config.yaml
num_hidden_layers: 8
hidden_size: 384
intermediate_size: 1536
norm: "layernorm"
attn_scale: 0.0884
init_std_down: 0.0
optimizer: "muon_variant"
max_grad_norm: 2.0
warmup_steps: 200
schedule: "wsd"
final_lr_fraction: 0.1
batch_tokens: [65536, 131072, 262144]
z_loss: 1e-05
MLP neurons of a small language model. Each row is named by its layer, matrix (down: output weights) and neuron, and shows model dimensions 32-127. Each number is 128 + 32 x the weight over its row's rms, rounded and kept within 0 to 255.
A block is one neuron, or neurons of one layer that tend to fire together. Before each block is what it responds to, as a language model described it from the Wikipedia text at the highest values.

Indefinite article "an". The article "an" after a verb or preposition in mid-sentence, before a vowel-initial word, e.g. was an, for an, In an; rarely word fragments.
L4.down84 [ 86 147  85 119 170 160 113 148 135 109 151 160 111 113  75 100 174 105 137 141 146 172  78 133 133 197 184 123 105 136 104 131 178 156 119 163 198 147 113  74 138 140 106  98 142 115 147 102 150  96  91 142  67 232 205 101 129 132 106 160  65 119 115 131 120  32  59 126 124  96 106 149 208  90  99 165 123 159  99 112 192  97 155 166  81 172  73 174 116 125 103 131 121 115  85 162]
L4.down415 [103 126 109 132  72  95 143 143  97 152 113 192 103 153 101  98 226 128 125 105 121 167 163 163  88 144 147 121  80 130 144 132 105  50 126 136 150 127 132 114 121 164  81 140 170 113 114 152 148  91 164 175  70 158  73 149 125 140 116 157 143 116 181 133 142 111 165 105 103  59 148 181  76 115 129 125 126 150 185 151 155  87 119  87 159  79 119  64 120  79 180 183 131  69 106 107]
L4.down519 [120 139 131 215 132  86 148 148 142 164 115 105 177  88  86 105 208 125 133  62 107 141 127 170 165 127 139  74 145  93 127 115 135 109  88  98 166 177 155 104 152  89 183 154 143 131 156  86  96 106 119 103  81 157  70 112 134 112 170 118 141 125  71 133  80 158 126 171 157 185 143 132 129  84  90 115 122 120 102 142 170 164 105  95 150 127  98 127  94  92  95 159 175 138  42 104]
L4.down719 [120  74 124 130 114 187 139 129 127 156 104 120  78 136  65 111 154 142 123 154 143 112 135 111  93  98 109  82  96 172 101  53 142 158 197 145 138 126 124 153 119 102 190 100 172 146 153 159 138 141  50  82 136 154 147  91 113  86 107 124 147 112 159 164 184 167 116 131 114 115 136 167  99 128 115 134 153 124 108 103 101  92  90 118 147 140 179 108 142 120 106  67 139 127 133 156]
L4.down755 [120 166 172 140 130 137 109 191 172  78 161 122 122  92 113 126 160 153 133 110 135 118  57 158 133 187 100  62  79 152 126 123 144 178  92 153 105 190 169  93 186  98 140 189 188 149 137  99 136 124  96 132 134 197 218 150 117  72 151 132 154  86 131 119 105 101 147 144 134 139  57 164 189 114 133 117 151 122 142 121 144  78 122 126 120 158 138 118 173 133 134 138 107 121 110 202]
L4.down810 [101 188 148 131 154 144 122 147 133 128  97 106 152 123  71 101 225 157  97 187 142 104 121 186 152 126 123 165 135 145 143 137 103  67  99 193 153 106 133 152 140 137  83  69 191  97 116 113 120 100 155 143  94 154 195 110 141 118 108 119 146  74 146 156  83 107 156  85 122 102 129 128 128 148 158 142 173 124 115 145 120 194  94 161 128 174 147 103 137  78 125 111 137 124 128 122]
L4.down824 [109 186 177 168 119 117 146 101 112 204  94  94 155  90  99 121 168 178 102 136 143 153 168 140 160 147  87  51 172 107 128 133 130   7  79 132 157 143  91 145  91 111  80 161 169 121 154 138 100  99 115  63 120 106 147 129 124 125 141 164 149 119 114 125 122  86 126  62  84 103 141 126 176 139 150 161 112 140 152 112 121 142 172 131  98 144 175 136 122 140 177 145 139 140 144 148]
L4.down1149 [133 135 162 144  71 117  60 106 107 173 140  91 155 124  92 133 133 139  78 104  98 159 128 139  81 148  56 121 186  81 174 154 113 123 116 141 183  75 148 125 160 102 186  93 147 142 144  54 116 124  93 132 101 113 136 119  92 111 200 166 128 142 122 126 119 167 133 157 143  91 136 120 119 104  43 108 140 117 173 152 122 122 169 137  95 162  99  99  93 104 128 106 167  89 142 137]

Clause-opening subordinators. Subordinating words that open a full clause, mostly that after verbs or nouns of saying and believing (noted that, the assumption that), also when, where, if, because, although.
L2.down119 [126 137  83 123  84 102 182 120 146  27 148 135 117 145  95 147 127  70 101 151 119 143  88 146 143 131 172 181 112 172 122 150  93 159  86 191 119 149 120 183 156 147 141 145  87 199 178  53 114 170 143  77 135 111  86  89 162 144 111 175 132  90  93 117 125 141  75 157 149 166 162 110 173  95  86 124 148 113 160 169 162 154 166 161 135 136  82 178  95 139 162 105 117  98  88  85]
L2.down792 [110 141 132 108  68 123 206 133 129 129 185 160 107 150 111 156 141 112  73 120 151 150 104 183 154 173 114 123 100 156 158 191 176 162 163 140 170  89 108 164 148 120 109 104 154 147  90  80 165 118 131  85 157 116 146 156 130  98 179 117 176 148 157 155 118 144 129  67 151 135 113 152  92 143 160 172 164 127 173  75 128  95 114 137 170 172  98 133 181 150 129 101 119 114 174 127]
L2.down1087 [141  90 114 158  87 143  63 155 116 154 146 136 184 144  79 132  71 148 153 141 128 135 143 117 130 163 152 102  84 113 131 149 144 114 125  88 139 133 121 140 100 158  98 209 152 134  66 107 100 173 132  96 152 192 152  82 168 125 108  49 110 133 114 130 145 121  77 160 133 177 130 175 127 163 107 113 144 105 127 104  97 137 152 155 176 197 116 100 179 142 108  83 115 166 120 159]
L2.down1347 [161 147  85 170 137 148 113 140 136 122 137 119 132 131 156 130 132 133 162 139 141 106 109 141 177 138 124 191 137 162 167 119 155  69 141  94 141 106 129 167 149 122 118 134 115 160  72 175  86 145 119 117 168 162 153 137 164 139 171  79  81 145 142 149 146 118 122 109 129 140  67 122 109 135  63 134  70 145  99  91 101 148 170 161 181 174 135 121  85 133 138  84 171 128 135 165]

Link before next name. Connecting words right after a proper name or verb when another name should follow, such as and, with, by, against, defeated.
L5.down45 [127 121 168 112 123 102 164 113 125  64 130 100 154 165 121 142  96 150 120 178 118 162 165 131  97 164 132 180 153  96 129 113 129 170 103  93 155 141 154 199 116  94 137 183 122  96 146 151  47 114 153 160 129 142 119 143  86 149  64 143 147 101 170 156  44 109 125 126 162  97 134 254 153 140 165 115 116 122 111 127  98 138 135 141 114 107 131 162 141 147 122 144 146 132 109  87]
L5.down538 [134 131 129 140  65  93 148 152 120 124 137  81 119 140 145 112 131 117 116 140 175 100 152 121 143 186 151  72  28 126 159 104 127 154 143 103 152 152 136 112 161  69  99 121 134  91 142 173 142  65 171 184 148 169 113  98 111 120 129 138  53 104 128 163  80 141 139 144 153 120  94 145  93 152 200  81  92  85 160 170 110 204  86 109 137 196 116  74 149 180  88 111 233 126 113 125]

Role-introducing "as". The word as after served, serves, retirement or roles, introducing a post or role in biographies, e.g. served as professor; also "co-" and "was appointed".
L4.down59 [ 95 112 107 122 125 105 118 177  79 163  83 111 167  98 201 112 121 183 130 181 113 110 116 138 193 118 138  87 144  70 155 106 157 161 159 165  96 122 187  81  93  86  91 170 168 114  91 143 107 134 118 118  97 113 123 103 199 176 104 125 173 147 208 110 130 129  92 111 112 217  97 109 123  88  91 152 150 137 175  93 121 102  92 108 151 105 138 130  75 105 121 180 104 100 158 100]
L4.down189 [ 97 114 119 116 126 182  99 132 137 212 157  41 139 163 141 104 135 162 121 136 156 107 129 134 151 129 116 168 112  88 155 121  85 160 138 114 142 181  62 170 104  88 184 137 154  79 172 106 113  98  95  51 132 131 193 109 150  78 133 176 107  69 133 172  63  64 143  76 116 172  88 110  86 140  80 149 101 153 169  42  95 127 132 114  85 139 128 163 112 185 116 113 105 172 146  83]
L4.down472 [171 133  82 123 207 160 107 101 145  95 140 105 125  90 178 189  38 170  98 107 124  68 167 101 110 137  87 174 166 141 152 180 151  97 147 164 151  98  43 108 123  89 156 119 142 117  88 144  97 134 161 158  72 118 147 123 146 131 139  83 109 137 142  91 117 154 107  97 153 103 154 107 124 115  94 152 173 153 121 158 146 183 104 154 191 124 130  89 118 151 144  94 136 117 122  78]
L4.down497 [134 107 137  97 215 138 150 104 163 149  87 134  84 124 185 189 115 136 111 169 125 108 147 128 109 167 191 113 164  78 110 127 151 112 143 112 150  12 126  65 141 154 139  71 192 118  88 102  79  72 111 124  98 170 112 147 162 157 103  85 112 136 166 152 172  99 138 107 193 142 101 118 143 130 158 130 137 183 135 146 183  65 152 111 118 101 171 129 161 120 149  70  98 136  94  76]
L4.down802 [101 112 136 149 175 175 112 119 182  88 114 119 103  75 115 139 134 112 154 155 109  97 132 186 111 178 162 122  95 122 149 119  56 145 117  94 137 179 110 170  94  84 199 133 124  45 171 204 136 101 114 125 191  88 129 115 108 123 144  98 115  82 108 130 164 148 168 132 139 114 146 115 110 174 147  89 123 141 180 112 103 207  76 114 182 106  75 124 110 100 124  93 141 101 111  63]
L4.down896 [142  88 129  68  67 140 161  59 138  98 122 111 128  81 108 188 138 127 183  90 149 104  65 152  86 172 215 138 139 142 125 110 127 131  95  97 134 140 133 151 132  87 172  72 133  87 169  66 117 160 145 136 169 136 136 132 149 161 119 113 142 102  85 144 122 103 129  85 175 102 139 124  45  98 113 128 152 158 130  12 106 115 159  99 152 132 142  94 142 113  84 129  92 148  91 135]
L4.down1185 [149 104 176  52 125 114 142  92 128 179 158 122 210 159 195 101 112 142  95 114 192  95 172 137  60 149 135 146  99 116 165 109 115  89 108 111  68  99 126  71 131 110 161  89 175 147  49 138  91 116 103  99 117 152 100  70 173 143 119  90 147 152 149  85 132 124 158 118 149 163  44 133 171 104 124 167 140 155 123 150 148 151  84  88 155 225 109 140  97  83  86 146 128 106 153  91]
L4.down1251 [105 164  89 103 121  80 106 108 136 133 119 145 172  86 157 171 120 169 185 151 133  87 120 104 165 100 177  91  58 116 131 141 139  78 106 102 124 118 157 143  94  74 143 170 127 171  84 153 137 142 124 136 124 104  99 125 141 115 141 123  95 131 106  97 110 115  88  72 134 134 187 170  43 130 102 158 125 153 182 143 108 102 108 153 122 147 123 184 159  82 125 169 104 120  91 120]

The word "as". The word as in most uses, often after a verb: served/elected as, as follows, as a result, not as dependent; rarely declared or generally.
L2.down203 [ 71 135 121 174 148 146 117 133 172 134 132 197  91 106 157 162 117 186 136 147  30 110  66 150 181 146 162 143 163  92 146  94 111 143 206 143  89  99 155 166 111  64 148 193 133 113  88 165 147 126 126 117 108  86 124 155 148 117 136 123 192 111 124 148 115 189 160  96 126 119  71 156  79 178 131  98 114 130  96  89  89 118  94 147 115 174 133 111  93  93 143 172 168 124 150 139]
L2.down358 [131 130 108 120  94  90  96 123  99 114 113 168 132  96 153 126 206 116 163 130 102 101  93 116 169 143 117 126 118  83 140 136 120 185 154 138  83 158 172 152 130 128 161 170 150 145  97 154 126  59 143 129 180 134  95 153 157 134  81 129 146 125 100 103  97 149 136  97  86 147 127 151 133 134 133 131 101 191 131  70  74 202 134 179 182 134 161 167  74 172  60 139 170 100 105 171]
L2.down852 [123  89 117 107 172  38 135 177  93 103  62 122 109 158 176 147 170 162 149 105 153 185 182 112 127  52 153 143 150 154 127 137 128 132 116 169  68 170 142 145 101  84 135 168 111 127 154  92 135  76 120  93 152 181 125  71 150 119 131 122 140 107 148 117 158 154 133  86  83  89 145 129 132 120 112 101  84 153 116 113 122 133 124 143 111 150 139 178 119 123 116 140 138  84 108 125]
L2.down1051 [126 123 141 163 121 124 144 158 161 124  87 120 196  80 130 169 206 172 113 125  87  87 149 136 160 121 145 130 172 160 115 133 165  74 168  79 130 117 164 191 170 118 161  92 151 139  85  98 118 124 138 144 129 200 134  69 152 127 123 140 128  64 100  88 122 137 121 112 130  92  82 152 112 142 105 132 154 103 135 155 146  61 164  95  86 123  48 133 113 153 141 138 133 142  89  94]

Quantity words, especially "one of". Number words and quantifiers opening a noun phrase, most often "one" before "of", e.g. "was one of", "two half siblings", "no longer", "any", "each".
L2.down21 [133 135 105 102 104 124  94  77 157  95  79 108 153 107 124 116 162  94 145 163  99 176 153 177  95 148 121 142 132 126 129 132 137   0  90 124 182 136 128 172 149 118  94 135 152 133 154  73 126 133 165 121 112 176  96 115 161 123 111 162 139 126  58 176 120 157 174 102 149 110 137 150 101 128 125 162  94 110 150 155  94 135 128 159 133 130  94 101 206 122 125  79 123 173 139 144]
L2.down411 [ 61 159 182 123 161 114 156  86 143 202 169 152 136 168 235 105  71  64 173 166 102 176 117 148 105 142 142 127 127 119 136 126 114 113 152 199 149 135 108 128 129 108  66 145 162 155 139 106 134  70 120 128 133 145 108 121 151 177 164 126 142 187 126 103  74 169 169 140 171 110 138  91 138 141  88  96 100 129 126 183 169 118 152  44 188  95 154  97 122 126 125 118 132 138 120 144]
L2.down788 [129 161 105 106 136  99 144 148 122 112 104 118 189 125  95 154 161  84 164 169 107 123  72 177 127 121  77 159 114  84 176 127 124   0 135 147 114 118 152 118  85 115 134 105 165  74 151  77  91 114 105 135 106 176 162 108 148  85 119 101 126 110 174 127 166 140  82  97 138 111  89 121 121 141  96 160 123 134 149 132 116 143 117 133 126 126 113 124 183 124 131 176  76 121 157 109]
L2.down1288 [ 97 144 123 165 129  64 150  95  93 196  89 151 138 103 144 131 161 125 123 150 128 186  99 170 180 133  94 114 149 139 165 144  56 166  87 101 129  96 134 168 153 146 143 157 125  99 116 167 137 155 132 199 140 127 117  93 114 137 157 118 129 146 137 169 132 121 170 172 119 162 154 177 164 107 181 122  79  93 183 132 128 107 180 201 104 157 162 142  89 116 140 133 118 130 101 160]

Relative clause openers. Relative pronouns and similar clause starters right after a comma or opening parenthesis, as in ", which was", "Smith, who", "(known as"; weaker on years in dates and mid-word pieces.
L5.down28 [ 96 134 160 147  90 137 107 109 128 109 130 162 141  80 121  91 105 149 153 146 142 154 190 167 183 152 145  99 105 114 157 158  88  99 142 114 134 119 162 125 121 194  79 126 137 131 148 172 153 129 173 191 138 150 133 139 148  82 152  58  94 127 144 160 138  76  88 136 124 117 167  76 127 116 163 167 103 152 168 151 160 129 149 143 116 207 176 127 144 143 134  98 116  96 120 157]
L5.down457 [150 149 105 155 104 126 129 149 148 148  73 240 112 130 159 140 146 103  74 130  81  94 128 101 146 165  68 127  56 166 132 181 104  66 138 125 118 145  81 167 119 154 144 117 202 200 181 103 135 142 129 117 186 135 165  98 140 124 145  64 100 103 114 144 149 110 174 138 121 161 154 112 122 100  90 155 175 135 139 111 127 152 140 132 135 172 166  71 153 124 145 142 109 110 108 100]

Coordinator between paired names. Mostly and, &, or / right after a first name or proper noun, linking it to a second, as in credit tables: Mendelson & Melendez, Umbanda and Candomblé, R and Python.
L4.down99 [141 114 152 110 113 167 200 153 116 158 167  86 165 185  93 131 128 103 194 160 128  93 173  89 139  88 161 144 107 119  95 133 154 200 139 155 115  93 131  71 133  98  85 126 107 122 100 163 138 144 113 210 170 116 129 143  67 102 111 155  88 103 114  90 122 153 114  85 104  76 127 135 154 117 194 164  82 142 169 156  96 151 115 146  99 167 110 108 146 152 123 139 132  79 190  88]
L4.down546 [149 145 181 144 144 114 138 127 155 135 131 113 139 157 128 124  47 131 157  85 115 117 145 122 117  97 160 132 153  59 122  98 124 144 149 128  82 157 117 155  73  78  68 145 172 102 142 128 150 104 186 149 104 130 140 138  94 181 152 162 125 137 139 161  97  54 104 156 148 143 113  95 140 165  75 164 128  83 152 159 100  87 139 107  64 138 167 184 179 123 103 128 204 128 159  88]
L4.down553 [143 137 147  98 162 109 205 132 143 143 165 137 152 137 146 140  84 103 189 137 134 141 139 124 143 121  95 142 151 133 136  87 183 113 151 141 179 110 218 139 160 141 118 164 127 131 108 114 121  58 133 146 136 141  62  15  51  93 118 123 171 167 120 128 124 117 178 123 130 126  79 137 129 155 129 136  67 131  94 165  99 116  91 132 144 172 126 156 134 182 166 144 168 138 102  96]
L4.down620 [135 164  97  97  69 172 187 118 144 132 126 127  85 159 122 101  74 149 127 160 137  29  81 125 149 132 135 114 101 111 109 157 216 144  78 148 116 100 106 110 118  85  96 101 148 124  73 158 183 139 184 135 117 118 110 136  99 156 133  95 153 106 117 131 121  75  53 146 105 101 154 113  97  67 146 113 116 114 131 162 109 153  84 159 125 127 125 117 129 121 100  88 204 148 124 169]
L4.down846 [135 124  67 153 182 138 141  70 150 166  84 121  90 140 119  91  80 121 115 132 144 144  25 143  99 148 153 169 105 116 182 118 100 126 115 136 112 110 162 116 143 131 141 129 132 119 172  89 157 158 109 194 205 109 136 127 116  76 162 152 123 108  95 181 116 134 156 129 165  63 146  93 121 161  66 155 216 155 148 140 112 171 107 110 100 116  96 114 106 169 167 176 147 112  88 128]
L4.down870 [ 83 137 101 162 119 139  84 139 172 164 112 132 120 152 107  70  65 138 107 108 211 151 119 117 165 156 124 145  97 136 121 105 219 118 140 152 154  58 140 114 173 139 111 140 159 113  93  61 117 101 172 194 192  79 131 121  81 168 184 141 113 139  89 136 184 134  93 155 105  91  93  83  82 105 122 106 170  67 131 123 102 137 164 162 151 148 134  80 193  97 161 116 157  75 109 139]
L4.down1005 [ 96 129 115 138 100 179 132 177 150  87  88 181 100 105 124 160 200 144 112 161 181 163 141 232 178 111 150 119 122  91 112 121 129 105 127 126 148  64 141 211  87  79 166  93 134 133 167 161 195 114 174 143 168 115 165 149  81  85 104 104 164 145 103 118 152 113 108  58  87 155  88 138 160 118 114 138 108  95 154 152 121 226  99 160 165 169 114  71  91 116 161 154 130  63 147 149]
L4.down1467 [115  92 147 115 114  53 131 125  93 152 170 119 150 123 111  90 145 140 142 118  84 150 124 185 154 130 125 129 161 157 164 177 143 120 111 110 183 141  84 140 173 104 121 167 137 108  89 125 118 168 143 154 150 152 139 189  74 104 121 132 152 108 122 122 163 139 186 149  77 146 124  58 145  89 157 173 145  96  57 115 128 142 148 165 122 118 112 168 108 106 165 149 112 119 145 171]

Post-auxiliary adverbs and list connectives. Words right after an auxiliary or subject, mostly adverbs like also, not, since, just following has/had, plus and/of in lists.
L2.down392 [130 166 127 181 153 106  96 143 169 161 187 118 110 149 102 147 121 135 133 111 179  98 155 198 128 117 164 142  81  82 131 109  85 140 103 154  83 151 193 181  90  96 110 143 110 137 110  93 119  53 172 122  85 114 125  73  84 106 106  68 141 143 128 104 100 129 100 167 117 176  91 143  95 135  90  72  95 142 183 123 182 110 126 171 163 174  78  93 113 165 161 160 152  77 119  52]
L2.down1088 [103 133 116 167 133  83  59  99 142 123 100  95 157  85 139 130  65 114 191 105 123 156 152 138 139 169 130 125 150  64 145 126 104 108 161  49 123 153 111 162 197 139  90 118 112  38  81 145 110 164 124  87 116  78 132 115 122  95  89 122 167 204  83  97 134 153 211 146 135 148 109 134 116 157 142 180 140  61 195 130 138  93 138 171 119 115 133 122 129 146 155 119 123 143 112 169]
L2.down1179 [125 129 128 181 137  95 137 133 103  88 147 164 138 113 139 115  92  86 104 127 120 123  92 111 141 166 187  75 147  81 130  92 101 114 121 174 150 120 189 155 177 160 110 127 129 137 121 124  92  98 131 128 186  77 140 107 161 172 113 158  99 113 119  79 105 196 163  85  92 170 134 183 165 117 164 165 151 148 153 154 130 155 153 139 157 129 164 142 140 178 103 106 158 157  93 154]
L2.down1266 [152 124 174 144 150 100 149 120 150 131 155 145 197  81 100 188 225 123 112  82 135 148  80 207 144 131 200 135 192 143 145 125 133   0 103 124 154 135  80 156 106  84 160  52 203 145 111 162 145 146 119 143 116 168 142 113 104 159 108 123 102  90  99 127 179 118  98 146 102 134 109 114 148 170 116 165 161 163 108  74 133 117 184 143  70 108 126  97 149 184 169 151 137  98 134 124]

Role-assignment verbs. Verbs and "as" in biographies just before a title or role is stated, such as became, named, appointed as, serves as; weaker noise on numbers and word fragments.
L5.down583 [132 127 106 137 105 142 109 150 103 217 124 109 159 105 134  98 140 197 157 166 193 159  98  61 144 124 167 103 107 113 114 142 151  96 157  80 114 135 125 144 164 118 133 126 170 161  83 116 119  72 180 103 121 108 152  84  79 141 163 114  61 113  69 112 169  87  75 173 102 142 121 116  78 148  53 176 123 153 115 120 143 114 126 153 110 188 132 171  89  89 136 173 104 110 114 211]
L5.down1397 [159  90 200  97 138 105 108 117 143 153 160 162 130 129 140 146 124 182 107 169 191  89 117 113 159 120 137 148 136  79 145 104 131 129 168 138  94 112 138 128 162 134 128 110 148 153  89 198 133 143 114 176  69 134 122 108 118 173 121 142 175 138  92  56 172 111 106 136 109 146 142 126 116 125 146  85 112 171 124 115 150 124  56 127 108 148 142 117 135 148 144 175  94 120 125 136]

Clause-opening boundary tokens. Tokens right before a new clause's subject: subordinators (when, where, that, which, whom), sentence-initial When/Instead/Until, and commas after introductory phrases.
L4.down38 [130  79 108 193 179 146 106 140 124  98 148 102 126  37 150 136 227 105 173  97 102  92 128 161 152 152 103 122 175 172 162 129 134 155 110 105 142  85 141 176 147 104 136 131 138 131  80  70 114 169 114 143 175 126 163 163 138 151 115 158 163  95 133 153 135 120 170 141 133 151  74 161 141 142 131 155 114 145 147 122 108 145 118 146 119  96 121 110 105 128 119 106 118  90  77 126]
L4.down78 [ 74 166 187  83 122 121 184 141 126 134  91 129 151 143 134  83 182 120 146 162 132  96 148 168  71 160 164 127  67 155 128 139  75 148 110 138 125 139  92 128  88 124 104 146 178 129  87 166 126 124 135 226  73  94 100  47 151 135 144 116  92 124 129 114 103  95 132 125 117 132 132  76 116 108 126 109 141 137 137 127 186 121  71 168 118  96 105 150 136 105 174 119 163 142 104 112]
L4.down120 [154 127 134 121 142 126  79 122  73 137 170 162 171 153 113  79 166 111 116  95 147 108 114 182  98 115 140  99  96 140  70  96 212  61 139 103 150  61  72 154 119 172  85 125 115  91  46  91 152 150 124 142 166 129 146 140 124  77 111 130 147 166  96 124  78 158 113 152 154 102  64 101  87 104 100 172 149 165 113 159 164 101  97 110  88 178  83 127 167 173 175 117 187 146 103 123]
L4.down245 [151 138 155  79  92 123 104  73 105 178  78 140 130 129 148 108 115  87  81 183  85 180 113 131 168 123 136 130 101 101 182 173 124 127 177 134 178 105  78 116  74  70 160 159 130 191 134 129 129 135 106 100 125 104  75 117 168 130 104 106 138  90 130 106 138 144 120 182 131 165  94 114 107 182 135 151 105  89 165 125 110 103 113 140 112 118 100 106  77 141 166  65 136 129 102  90]
L4.down591 [141 142  94 130 117 117 112 107 116 125 178 170 147 166 173 111 193  93 103 109  93 144 121 136 130 148 135  72 174 132 113 111 121 113 137  75  87  77 133 123 120 143  47 143 143 110 170  93  97 120 176 109 121 127 129 152 152 160  93 125  56 176 133  93 142 138 138 158 122 149 122 103 124 128  74 156 100  86 152  47 108 155 131  38 126 123 111 114 161 104 138 107 145 157 153 127]
L4.down977 [ 59  94 165 148 153 110  89 140 141 152 178 103 107 126  64  81 163 155 138 112 108 118 126 154 129  79 129 162 146 114 140 153 121 106  64 122 124 123 128 120 112 139 117 139 172 113  73  90 107 144 136 146 175 148 142 122 101 151 110 145 113 132  97  75 132 130 138 101 115 162 128 112  44 150 161 113 167 108 113 169 105 148 103 130 134 115 172 128 140 164 108 154 111 125 203 154]
L4.down1025 [122 173 140 121 142 141  58 150 168 115 100 102 181  87 105 121 139 102 125 143 178  91 126 150 124 122 132 106 161 159 125 138 118  54 151 179 172  76  83  98 140 121 103 108 118 112  70 109 134  96 169 177 165 156 105 162 135 114 164 132  76 165  99 103 113 139 102 144 134  87  78 160 112 139 122 123 144 128 151 122 158 156 139 154 135 166 132  82 174 136 159  89 171 105 150 124]
L4.down1314 [143 127 148 129 164 188 159 121 116 106 138  92 105  48  96 162 103 179 128 187 156 135 142 223 108 159 122  62 135 216 156  95 196  25 123 135 135 154 135 160 170  80 184  87 138 125 144  73 127 101  89  98 156 172 191  82 151 138  98 123 159 177 140 168  85  58 111 134 130 155 144  31 143 109  96 106 131 114 135  90 166 143  68 137  51  91 127 119 150 148 124 100 128 163 156 154]

Article "an", especially after "as". Mostly the article "an" in prose, especially in "as an" role phrases such as "as an independent" and "as an alternative"; also table pipes and digits inside numbers.
L5.down124 [ 70 163 144 143  79 155 192 138  87 102 100 157  80 143  59 122 189  76 138 119 142 129 150 113 120 163 134 116 157  79 156 149 149 121 101  87 116 145 154  88 120 126 178  91 131 184 110 137 167 104 104 162 102 137 194 130 206 118 172 118 168 144  49 150 182 172  84 151 161  69 171 180 131  78 135 147 126 158 146 148 140  79 159 145 153 142 112 116 106  99 133 113 164 104  71  83]
L5.down205 [ 76 155  81 112 171 121 134 143  63 137 145 126 143 116 106 158 168 115 140 118 121 135 173  99 210 172 143  60 115 117 149 138 131 143 102 129 152 147  96 139  87  78  85 109 174 192  79  84 151 119 136 129 127 170 155 118 101 133  87  80 156 130 161 190 135 137  74 135 158 173 166  88  99 111 132 108 159 162 102  89 167  79 127  79 115 178 114 118  78 116  74 100 134 113 130 149]